config = dict(
    d_model=256,
    norm_eps=1e-05,
    positions='rope',
    qk_norm=False,
    attn_scale=0.0884,
    init_std_qkv=0.0387,
    init_std_up=0.0387,
    lr=0.000517,
    doc_mask=True,
    train_tokens=536500000,
)
MLP neurons of a small language model. Each row is named by its layer, matrix (down: output weights) and neuron, and shows model dimensions 0-127. Each number is 500 + 25 x the weight over its row's rms, rounded and kept within 0 to 999. Numbers have three digits each. A neuron's up and down rows have the sign that makes its largest values positive.
A block is one neuron, or neurons of one layer that tend to fire together. Before each block is what it responds to, as a language model described it from the Wikipedia text at the highest values.

Romance particle "de". Mainly "de" inside Spanish, French or Portuguese names and titles (Luis de Milán, rue de la); also word-initial splits like de(eds), Re(legated), In(fante).
L7.down155:512503478490476560485517511517518494529489486504507509488534491477473478483473528557522473497483518504514506456495519534509467502506517523493519503499514500540490476503474522481492482488447552503528527482516473517459512485523476483470501563516490492535485490516514501502502515447541554483524518509472499474500487492484504529468516498466491506477485482541505493492544520446503445486505
L7.down416:506497537509516508519474441491496531514466469515507435483510541469564497448518519528500497481501503492518476505476478538504505493505524495556480517488538494491509484513500521481472469520480489543495521497506481491535495518527488471484496536521518489523539505468473503489476486443508519496537499516563525490538468481505480545505504499495512498504518522427498494525538503517506506523507

Word-initial "a" token. The token " a", firing most when it begins a split word (athletes, aeronautical, aim, awards), and also as the article "a".
L7.down160:530454445526493493441514522500483465476514495499483502457507476459535479559462499530493507518494493475493494468544524487534493530496466510496550455458441464515456509544515532519515480468530511458485489530502465529484473474517466484439487494534514524509465498512484476527536513497502514498450500501492476499510540499485486519530513539505508500486517474516527524490502504527523487488513
L7.down609:486487468545510461532536511459486539494475521468512521508497504462525507505513490551482513508500507535518567485525542474542516488526542447471494518503504462505562504498506415475480473472518499502517530473520480505495543495509520454447498526498531509470514478528508518493473464483546491486507486524495462483475478534477514483492487526491484518494495541483520505483501485491488496456500

Year-anticipating tokens. Tokens just before an expected year, strongest on the comma after month-day in biography birth/death dates, also in, May, August before years.
L6.down59:488501445478497515519534518523462483516490491483497482485505522494604549380495520475546469533485466520487487552470478547484451521469525480525520494493499531485497483492482483507498495523505495478509494498508496534519491503525490499533511514514477440502478526506544510489488472467515528482493532510527546499441500502505466509545487533506498503522536533500527535508492491521492469495471
L6.down186:518469499532482486554485527467498521448541501513493456505482479519417495535472502475481499525520489509537491480545509496479494500527491485502533484498556477503539516499513519476529513488513507516493501529484523535543507465517511473453501484466536462509537515508505484477513497500466468467525507498502539499507442484537484499480530487505499471503469498524511489517466468467472477512511
L6.down252:500478503517518468490522514436431511491475554532512523495480488477468479544495450477530503505508518446494470491507493506540514486504516512524508515493472490507493524502542511438529502561517504507521496488471536477533515480490498449536504490486524487470521504540462517494556512479492464478532491518467495470544491465502528499476548492516482455528511482478505520556509500482488522521469
L6.down255:473512508518481428482491529468488450470482494491492552531515510487438506479499494493508482508478507495489516486527484530503496541523513494456508539506503499488473485548546497490480471484490492489513514473497510454484465504519506548540487483501476519493476463533522515534526482505506484478522497490517468446504532515481505538480476481487454431483503481522506486491519494460489477520490
L6.down275:536493541494553475561519510453486461510490461517461500492490524446457479494471503525498504514486489464508498503532531479478490479512548545515483496471514574525471514448512500478496501512506480487534508540474539487479486454519529459523499503488523508467467503500489500479533502503491515485488508527511507478466512530493469540482532469488501485518478530543510482507497540491508454493484
L6.down349:516520484539544512545454513495479493480511465481481474509510516485503496474506491452536478502512458448481473494492516530463490501520494477494529492502460472491498499545498507495520521504536528514505472495537470505534556516543473529488531526491517509532497507502512501471469462470501495470459510479462496514551476509462511560461511480453442442495511528503507459493447522488502503478465
L6.down362:526509527540488495510462498435496514488510493490542528489542460526483490503449473520480464506507488492498511471500460512532573475508518494462540523486465507524486485550465461449509473506492539480493527472489507496538470518477523467510497451527501505529529480450485488513502490521472491487485451520484450472517528482516529492507459530479509434510477485522515470473509492534482478493520
L6.down686:496492528468525521502556504462496536502503458493528482518515477494548509463488478503538501453452479512458458559481523486450523512505494517510528554502489545505458529484509493493510518522470478459475543505485489500530504456485500519506481537487473531475475481514464524470550523501497522480512496500495520501479492489512475512478524488511491515460519508487509486525492478482499529501489

Institutional name "of". Mostly "of" inside names of institutions, parties and offices before a country or place, as in Prime Minister of Japan and Supreme Court of Justice; weaker on other linking words and commas within names.
L6.down47:537475508485493466526487504503477487515490554504488519518511540483537497471531458506493453482496519462506514505494518528483507514513500508483496499519468463494469488544518504475520488484480482531466452526530497470523444458541512537457476527495490469512482515471523485492485516484484504507514543474496497469536480503522533507539502495458494500468537535547493497504512482468563508486500
L6.down183:487543477520499549477432502498533491491536494510463522546529498510475535506498517516500543476535483521486514536508461497510511465532544550461469476456495472497490480520447481523507505499459534467472510498495535516462509456516528515513500486473480474489495495497472484531499486566494450490493477508511514477505509517512508515490483441509534490500522506483481521512549515540528436508457
L6.down184:503485492492488540524505474475518454544500502506453482494502527468522475430499532521484469496460517518474487513494504525547487549487489510508489523476527530514508473445499486516515533537516481461470507466502483502542479539519500487505501493509513467524514523470506485507472511464495461469506487480509509474470504504523509519493483485542490475502468520500512454519480468512528514492481
L6.down205:476502521561504511515436487448489499502514470489475493536535493470507478458539454519528535477440502501538495493527480528508556478457445493507528546468496474497524461443480478493496518536493512467523483470544489520512501508520510512524540526474508498516487531530549511504471505461524470462482505501520514523486521483478490483524533496533473523531494481498503473485475489525497510532524
L6.down256:489527430453506500497471533505498482531548491465510474504500530504513520393493535504512554490495473461473510482457538533503474482506548500503487484474466504541488519495484473489500435522494514478483476472530473532479513511530507491480495502494480532494503490531519461479528507479488506461489491506521491523487480504534489475466514465503517528474468473494527571512534498496520501507515
L6.down385:493489503517491501480481473539506485474473483544515459539518485434570506480472520454498483556482512497537464540498511522491554520543497491545484527461500507512472504467498476511505512493477502474471485524511497481506462488477507486504482525503526484530503499485500469453504484461508479516457476493500546500488540456509483539462497497534538471509480528492517489521461498501558516525510
L6.down500:497535539529524500495504498507521530472434475522494517493524462475441477562553490517470508485499497458507488509514494460494491502507476526463530512479475465502517509503529519506487524507493518482480522535506538511505492505481547512528459517462493508459519511509505522518502487533475472430519457522528481495531495468509551467488469519479501521457431486501522482509539475463493538484544
L6.down558:497487475487513502508497582532501492478534477487482464487522499543479515481482479531520493486470490549526542510505549473491490510473493438513460529537517499482504484441490494532497536505512502529542464511525534564519501471495503499499497462473523485500469519488506437508479522538529515457503528454458477506513521547485510514494517469471538491506489492533508499524487475530470497463534

Ordinal and superlative words. Ordinals and superlatives after "the" or a possessive, especially "became the first", plus second, last, next, -est; also some mid-word fragments (pr-ivately, ext-in-ct).
L6.down111:491469499474474541515506464458542525497508490479522498514537478467534489445538496528465494523502536499482510481463465487491504503497517511484516483474519495478466460488512519516496538497505510497509552557490495514485482509512506470519482492490496500498472487492486524493485500477501542521507516474468502510505509472493481533504445451498489556525503558477510508548511460533516498516474
L6.down231:495514496480535513476537482470488495514503447495467523525506532481568487426454525488493518538516526514489517549470530485528507531493478476536501497517519532465554499502507485505513511539497496491496557525491484497500464527474520516472506503476532498520519475479537525523509449442450498478514518488506473485503481526513480500533478514516569548527510477526471473453488482530512478494521
L6.down320:513518515522490468483493475520493484502438496506489481481519498479468503489516511517502530500520513444534548506483520511486483484521483522517520555494515502511531488524465459498529492494505500506529528514455489502510513481458541522475453481501514515476492506516476496530462509490491501528516535483469502538519512549535507510518515515528482488469504512540516504529519501514464520492493
L6.down499:490522501453491496554500503494520492507496468501542494471502508515532513418506521498504519480508478498516532525514499512487496503497513558459491509473490511467530493543477540490479534511478531501516473516562485506507496534500489507544514552518491529501521479480485491514516462460505466501437535545524487486456490500500492484526516470508529492485466509539517488450517520520476496510528
L6.down508:482504532507533506496477462478559557452500512511519485497546510507478480484550469525501471503501525484519496497513462539530490479490501574486496472497499482448529506545477513488515499517531514491511518504463475501447502476513525497501494446516500553480461502520518481496550468563485462508479483525505515508530493491537526503510486468528552509494544458559495492500503486529530516492512
L6.down544:474513473445475529498526503497543483476516459493548518508519510519511521438462497463488498462528522571507522522492480485530515521482517450504497512510513526488485521496499463501513464519473536504540546517470516502443482525489501513501450495505472467480503477477501508495478480464484558503492554456465506537504521512470452502526452503497513492492514485540534499520486506515498495511494
L6.down597:537475526489504525455519532497490507509499478467533499464529475471547507475461497526485479436525496501498502505484511453511549496520533473503501517514474514505511464533534505535454511565465536499489458455462506484501513482503524510469481518532504505567527544497494513499510480502516531471478508484490454520512520514476504545507503492502496512507486518529494459524489508512527457455452
L6.down602:522487508500506536443492504505512475454523487499482522496505532499499509472492499462501438474462463476500468521548489520514464510518489523543525511483539511530513498524491504495511501486490539479471508504479520513480480497503507553436449489453516509503487506490495460468455501493453509498482543530487447508476477488518478518512462472530526496528502498493483516497546496444515510520503

Opening parenthesis after names. Opening parenthesis or similar break right after a name or term, just before a gloss, translation, acronym or birth date, e.g. Dipsita Dhar (born, Equity Group Foundation (EGF, κεφαλαια (chapters.
L6.down46:527482521483478497484496492542480455502514515505544520518543472489500531482503522520529479510519495516524513512452553528449506497531482526498507494490501546500468443482494475499512536520506477524505498483532483503484498523529514501453485457492497517488520463508501487555428473533488493501472485485511505547498488502433473521504471496495531515523513488471468491524456508530552511510534
L6.down52:491507477493506487468485511488506497500550515482518479532508508534564517501495510542491514481528442511505490462459528468512535486469531503503506480485511523543498497516501530483489502482461474456480536501505530494531509537517497504505466499473488515514488532543499502547512515507508510448483475561520497484514527525467476500521532563514492508491487507494479496527515477526545514515506
L6.down119:513490477498560487493492489504514497509495499473498546500528464484473487466489508542504483499505514531526541487548513525540509538479525541515459473461484515535522483463480509506534507489490480476510513449457547498467507514539509517511473486496492502481478465492523515515484510487500506525550533503507547500450489509493467484510501478476490480455513524472474499479500514564550494555528
L6.down133:524543526492475500474500505504507465490458525518499453503500468499457485542543466508538499487490507493497521482565504531465519519478512501500506513491483479510513494535493460520489462491587505515462511500457526506503530464526551473507502453456513501533481470520504469485465474515503535536508517455481525455493555512506475480496512482521499432500545486452535501488483485521514488504479
L6.down243:529496479511490529511522503491532515506469483518512496487496475469519528444515516482498506508523466517512506480482486442496485530480545525516542552494523483488547529528480514477491479546515452559476461520500479548471528468483527502490532534517449481519515472469503518512472523503509521494512534492544486518488511517507482527502457510503483488479530482476505465511439492486510494531543
L6.down363:467464523512516524491492550518471486510473514498515449548535528491503502535513449542507501488468497510467437466458481501468552511504472504490510488485494522474443489491499467464553498547475496488471512511477506493525476512498519528541501502474495511504486484519515489445438489482517507490516470506509498491512544539505468477471487488507495568497475502473484472518509482486479509525482
L6.down384:490507463514490481499493499496500489534464486517498522511491513476647507387521513488494488497448503511471507501466499461515468488489504502508502464479523485511514454504527514525465524520499508474484525499465457526523525496507507517484520498491501516505505487506533510515481494529519485464479528488476521522469550508468487529501503483515537489503497509522501459512455491499503501491518
L6.down509:479463501466502476515584489484502485507516496469499508494541501455454495547500546554450502522519487520515486492428510479480533527518519524504498497466483488492497490506514500496477506510485502460498488545515522507495480482472461506542497500523493511482522506529490493483485472486476509486530498515494489506494533492473452527484504536478512494538469494529489484488466528489559462521527

Narrative past-tense verbs. Past-tense or passive verbs, often the final piece such as -ed or -ited, in biographical and historical narrative, usually followed by to, by or in, as in moved, brought, took, extradited.
L3.down31:491480481507522503464502510503469494506508513504533500518507471495462480493458435498494511502498463505481495516500493513491537484518459540539467508473485559517512515583525482509471514462493493499473506469478514460462522509495495511519523501537495524476511492535503489538471502509493514505526541493484486528510473561539476521532500498528529514497476553519504502508519524520560475542524
L3.down285:475506520480505513489532495534523521518501485498525440517556508478489503514478501489506501470512512517524476471478505535517473503525503502442548515549508491493543495489512519545512550488515490509528494504487533488495540483505472526467500555532501464523472505549532481505472477472563480497487519479541503497518506527483537516497499486506460460449510458502473497526517535544538512522501
L3.down457:469521425492507511461544551494518462516476491496522416474511532459472526436448497489524507510486537484474466530522506473472561522499485504487511521508515447471515478455489504498491538444477496463456522464450512484525456489536495481478493493507527486501504549458487542473521516512495563483528480515539467523489553493509492526487514500512503506472494533507530519502540496514526508526531
L3.down558:493549502470471507501515496490468505457531455504444461458491485455505511459490459481487503503459500520477517490513466524528522418485474499505518543511479486477531539475484500519436466510506491487464484484528504517468470489508500503509567499507490493534508471491483532508487484460503490482522488434485499507497514488495472514492463510498518514492526499496473505507494530492485476497506

Word-initial consonant fragments. Short opening pieces of words split into several tokens, usually consonant onsets like br, bl, m, f, tr (br-ass, bl-ind, m-oth, f-ishing).
L6.down25:470473494457510482478506480486527505513515490470508477547578497455557474472493469522501504519498543514516472470482504456487504496483504512542471510471522545514497498517540515471503498491488518512494508480503533521506514487521500503497499548490497510444500514499492485467512525497499490477513467516489495483471511525510462496501442508557512444478464463505533490504475447500497493506507
L6.down29:458494504450502465470482479528523478491531473462481512507493506536495473509480486524488507499477517500558445529499515526531520494465478485541476500459492537522503464472480474512473470504506496488489560496490537497496458528460461502477475496520536476524509485514502544488477520503495473463506495538522512496480490458507494533514540462560532485489508537509523491485472511477552492516511
L6.down168:497505512511519519521487505513480511545530460512550498515537536494517522469523534540513539487509478429508508489480514460497498479516543518515516531537525473549499484534505500524507509505463493547535544484507500515507510500466488528513514512524503478461527481495534473483482523485496486499499521479522486505475521506448507539508537524524519470468498494467568482498461467514541489486472
L6.down242:525509550493461497506520474493500457503480427496521503477490467526498495477467477450494477488540523477482446499532520533470494489481456524470512466497515553486525498489491471481478523484469536521500474479525459470471533531495528488499512514499469526527497538528499467527477496487528506465482512504537495500517504511489500491513512547555521523485486469543497487521525511488497542534507
L6.down383:546483490484500478494496500534489474490521484499440514527491517490529533582489466504472440518499486521458525515471548478485513448503506480513506523482519501481495456445495484470517529477458535457457501492555486515499478490480520490499568512445550493517479479506540527467497506512461483498531486517528505506504515518513528488493476516513472550533492518527474540543448460534489507497505
L6.down464:500515509506492505528485518488488499536564493520455472513547545481534542489516468480515495515471506499491468503442450501502491513462515516537543501489496476508474546499485499520504485513456524471488489496492477488490528486553461530517499482497474469485472462455473489531493517541498473477491542539486496526501507475504528529510489459525521465474484493517501536490515492521509504510488
L6.down468:542496455467485466505477501517495526529512470492469490504522511497457509480507487448489506483481472532528516500464500541511506501484516475487507500496491463568495536449470503502510489477500550518513482528482530494508536535517513512546524464467506545495451493497448522501480507468497500465507536505546465550549510493496474508483460505456496509460506465523491492499516530510509509503492
L6.down537:471511492475490554544481489519507488498495515526531476482511507532469544497529524483492530571494496512502487469509522532556537442540506471484471502520495548490483482491510511519500416486496476483511517483493498515454520498520485510482491478515534482495543514521477492477508515507467479451450502466457470478497492468518453519507515488488558493476530505469517469524498508502521515532502

Ordinal and ranking words. Ordinal words and suffixes (nin-th, 70-th, 42-nd, third, second) in round, anniversary or placing phrases in sports and event text; also Championship/Cup and name word-pieces.
L7.down79:499500478482504516512516546521506535477513532495491506485492546496513513466477536496491548534495491519461486492499468489519535512479487498522492494512480473519475529513518521505467440513476500512570530510495499542506464523442546512488474494524455517470481499513479508534509489502514487427511467515468501560465572482491496530551511508513488505534508544490522486500510538468494536509482
L7.down428:466478542526484521522472468469519498494507499469493509542502482483471484513451483502495512503485511531504484519472495514467500514503464506452505467505459486536518482503465558457506487489455503485488511499493551477547453485551486518455504493517500508509465521538532533468459514493505488491480483521505491472444463513506494478514518486467509498508503504518541474513508480528505495514489

Word "in" / "In". The token "in" or "In", mostly sentence-initial "In" before years or phrases (In 1972, In the transcript), also word pieces like in-stitute, In-grid.
L3.down22:512515493505518531514535555514448460533466473483493525513514523496512506503499501517494539507572452492491451508485541497505538497501503529510499526570479473499452477464499478521452503478465482538527537508517530479523467518513525494532523494473470485489478475495475521517518490510543469511492458464528537520466502459479511519505521484464474535548465526503490495497545525517498499505452
L3.down530:508473530441473505525448493479473469530490493524467479514511482516612531439504519499501545509510434502492485521496527497475506519492496532479473519547497535498501538559510486487463497499475501479529469479508515523521520490516513497506508499483487511499506512533498496494500513491514507497500516513484521474529525501499517531510482507502462499508508525574505514514493501472492508507496
L3.down576:489490511543496498494534519516535495493513475476529504509470531542459468437553503481506505519550526467474464500479507508522477507492504540467463463531490473529479470495471519512508465499509523514478515448499535450534450520530456494474475512543486544523510511506513526477495505469489509510507506507488516499508485493506471495496499483522471502534470509521478499481509553495499491477486
L3.down700:501521523485546477467488538497530505461504467509497505552467524484555493506506484552488492538480472537535519495517513517530490532510535490492547505531462499475488464465492506486483531500519505519521458523537524517513490515512497449495549454503506505492489450542517541512486506517485520486483490505516528471481510487489477551484484470507526489478523523512510514544539534476493522468542

Section heading closers. Closing equals-sign markers and line breaks ending Wikipedia section headings like ==History==, ==Statistics==, ==Reviews==; occasionally "first" or "only" before a noun.
L3.down290:522510548474548494495482499508507509511502497477509508506568544499579498471505497497536508501513488510501478518474515520514519550563496503530522501527524528520508474503466506489463515539506547484525516524550521551505489529505458496482473492532507489487494504542479498503479437499497540513515479492518522527487505505481497516552539421469512493504502450483477509508492488542499510457497
L3.down450:534478506468500511525478530491527491489518482472502473517516507493467505493534532542473502487511491533475537511487553476474465485510494506505517480525483492489489520506506517493549508495472464550475526503500480485526480482490509446547464502467498525464454555529484491514483491494514472532490505514522493472527464478494558488519481486476481440478506492490527515494476513509512503528478
L3.down548:537513482488512476484535505527506533476502506495526507516505511469664510466515468513500506531502499525528488549500471496449499485500501553481492498507515507506535530508476472490524486529531479503545513508487533521495514518515511512499478474533490456512436497507491511451510514498469509524511487509472532508508492508507493489484509431507481510498486483523476514475458525509558468511497
L3.down661:533528518509490499476461531524502508522456493476497479479482500508644492472489464488491480512501496515494518519520516498459484513474499549498522515479489514519521506518509501518483487492503488499543522499507500476479520493500504514502492530559534435525486511484479483493505508504479491541495496467502500500484512487485520514491483496460501480480494466529447492496544481488485532498517

Early word-fragment tokens. Short second-piece fragments inside words split into pieces, most often "l" after B, as in B-lock, B-lues, B-logs, plus l-og-o and m-ill-ions.
L3.down123:496460487496537516461495449502483493500470526519540512490478515500508523410558502513509474541472486466487462493443476495504510514466529476498530482522456506505507508498469472498537501479514487518503501472500485470477488485503498469494450511520506508529514506516497525476492543494508470532515522517464558488500544443514497481514508471537524505471498452466540464497486503491471518479511
L3.down314:505502525498517524511497495492561504451496493482502501504490506531499549454496460464505523535528505540465526461471494504536483514509476468482546495498506496556515511496490520482436573520473535470452487476520542504555426529473522509501513494469496509537483483503492504512472512485504494490472538503513487523485521464519500508532494509482513487497526522518482470501481533482519512498484
L3.down512:530471497502478530531493464461489448493566495499477504463471498484546481453514486510462461544471500482506506499486468483503477555500464481497525458495477511493479507552537464492503451472487476514470497481479475496535499519468548459521546466460510498536462497486487516488498504478480443476468502480496514475496536483499517495514547505509499518473517458496473530475500532451512521517510
L3.down668:522467528484495502505504443549490527473485517473497513468503482490555550524435478454456458486494483539479463499513469490484513469498474446456529481519483478504477480489505496536489508476507533482481496516510490500550493470499475482512465498518511487479510500488516517481486518472507461561504483553520520452476518479539526499439497477486492520517503516481517476485492515476464476484492

Table cell openings. Opening token of a new entry, usually the first cell of a table row, such as an opening quote before a song title, a rank number or a date, and parentheses before birth details.
L7.down20:531519496470514489492498491513534503494525504512529515497462536455548527518524489487518525506486456459470473524513485488457476526509572500523519515464469505508519543490535491466476426519503459486488479504506466504507521499479476523496490501471517492483515491544450524520483495507475465498496533473547480525517502498460544519507515531494486492541440496519466528520437515514533536479505
L7.down536:477515469515511452530469520504546524474483543516530481525502496472539496498518482495479515496532471527447471517484544503525507480504518510458414504494473506521501527490485505544443550534572523495515509470520541525506550488521483534531496520506494520522514481509487498514505484507519499495486515541474516513498478505509497504532504517429494477508543481488503503500494499500525492509523

Institution-name "of" and subheadings. Mostly "of" inside formal institution names like Ministry of Health, Department of Transportation, University of Miami; also "===" opening subsection headings.
L3.down174:532500538514466469499511501484495481464519506481498538462530499478471500510450529515537499460473511499509478484540542499469521473481490493486517536515506516521511478514481473509479524484439482481470504520492549461503484494474503486529517520535508538521507531535529480529504484487482499464486479511486505508515473506538523498493450547510532527508510533498550539519490466472481475488497
L3.down385:509480528489506529474501511514508462519507453490526492457517456503572514487517520500515487483489462487482487528474518503497506467499511529503508600494510512528529490465490508493492503522479479526528531494561511479520520497550510506503551511504507483480474513452475505531513485522538522550471491529525512490499477471524518535489474517515527530502495489457511528514552460525470504454542
L3.down418:529493501507548521491538511487476526502508503481500478505530491502414480527519502494498505519502497528472488499534549484494469477488500503506510544520469464506502477513507516490513515484518506514478524510523518478458478527515528536493558504510504480499520539485499483512514477507485503505488472477457456480482461563482507515512438547497538533532491472475515494510464533486530525497525
L3.down597:484477482435468494479505488477484502541538454479487529491506506529595537502445486472504455535514522509455542453467486523491538528517477555484475526486470489544474481489502476512441501507475481503468534524552541506461514519502495510544504549519450479467538488500494501502500500515518460498529500507520516504544486503488490514569524484503522488496484505493514501502514495486529534549486

Degree-earning verb objects. Fires on the token right after verbs like received, earned, graduated in biographies, mainly his/a before a degree (received his, earning a, graduated); weaker on other verb continuations.
L6.down35:476530494491502486544491490551483543476467474511492492485535542497536507506502546507479528476511483530517547509528548480566470525480494480544496505500496519467514483464476499518482497473490468490490481509450532514469517529527534502463525479506491458482472538481464518521461461474524518511466503521505502505495503479514458486457531535492474512515504503467515501490478509462521554496508
L6.down171:486507484528443512486487521499511512445517533522515498525492513541534490486500474490482493502506493516447544535446513514509485498479500488446538510469469512484572523499495498530517547494497464501500510487496517529538514473479487516483518550535481472523552469497501531524499501528467474479512419505502518480523485492509508498504472515549478543483482507506482478509515508490548474469536
L6.down181:521537522504449498509469526524540495543503519473492520507500498494472477497519460518523513495494500479480519487509513524550493476479532483481479520496442475481509508494497529455500523475478511503460512485464455532499455490506523522475513511496500508494514503545490476534487496530459525509465525413504555527486519475489485544509484521501498527456482481502483456467494492425495496485495
L6.down288:501499505510539483487467508503525498516464529524496444505518436467399524486506502511494510510490514533526511470501491480531499489528506495475509507459473542501500484506499488507501494526497513496478466467474484481506495517522462518481560496501525499423456488470508513478533504509481469512491463564520525525467487499483527537502475492499491457501481503534517488537520492523477509478502
L6.down308:484520464501509472537485498541512520511509527508533492500491529549512500454461475501471469556512519538496482502529522514493493466484465521499492492443498498510457488501502525533462501479536500495515480502471487491486508541482528526447535494519501522521477473461516522474450504494470502514528513477501497492554536498461515533441519480467471498538509459530507548517503472452526470501458
L6.down437:497506498491452510474499512495485522485499548473520475521489495537456522490482479488514477475502476534487518494525475483526486532490515481483487490504524550525511489536502557496488556490484523556522523478507484509509513516479485515494527499460523507542454491486462507473508524478504507522520484495488509458480480548488508509487518492532539521532470511495491504526469472520500513513494
L6.down528:518503555502517496564513482501537537457480473497535478494479480469547480541493509528514502490511514497471526504445532484474500516513507429478533489506488503474493489499509503483512505498504480510485479518517492490532496500518484490465541518494517509517471550494482486508530444506514474492503496481544467508496509522494481533531500506482441502489533499500500512477532546493491531495506
L6.down643:471511513471521520476440558500523496511536509517473485486450520498493505513482499497469461538460458501477495519507493477533521528469520497483526507494495502503473495510529520505505478488493468554483522488493497487488500451505489474500521507524486489488492454463534488511569507512512544500486456463498473491520572518477475522512432477421479501489509492483483509469463497473475472508500

Opening brackets and delimiters. Opening parentheses, braces or superscript brackets attached to a word or score, e.g. 7–6(7–3), 75(NZ), Samsø (Samsey), plus "==" heading ends.
L3.down189:460523504474526475536510520504514529508465469460438440481475510492565457535516527481498506520481497512540486504470523495517490471491485498489472519472506512499459465479537495503500475499495500503496492506490460533476466521504483521469507483481492478508486490512455522491492463510537471492534488538483510525539485516475493530463484502500473507509532505529495469499502499496518528476550
L3.down196:518504501501477514498494517519475539468474484478483507417503488490506508422488480475522475500520464516509508514457455495449492526487486484528533447504489483513518489506532490525490504541541506492495483474487477522523518480539470475474514462537481479504519505496496522502502501511527502478491486500506507505510519499533503560541512552525447514519491473558528505499482509461511510481515
L3.down349:492567501513537538487498520498480519481467544498499502519485486458518499484521504495497518527458502496499478522499522520477535488531499545555512478508510543462504494535525484547503512480536518541502541534497501520510475464455502501498489518495505489509515520501488512491475496508453524489498529493466485486498518484510506531519483470455474483496496504508466470505494473522470473501484
L3.down493:516532502516438509493532506511516479511498477503511507497507513466537528477491489459488496498491485507490488522461537531457466478478489490483468492530518499466437453496492492498523524505512536543459531471498483514541488494546518533487491519521528471513498504473519526523469530482543524517505521536452499491512506515471455492494484539520565446516515475479488534471521472521539497449482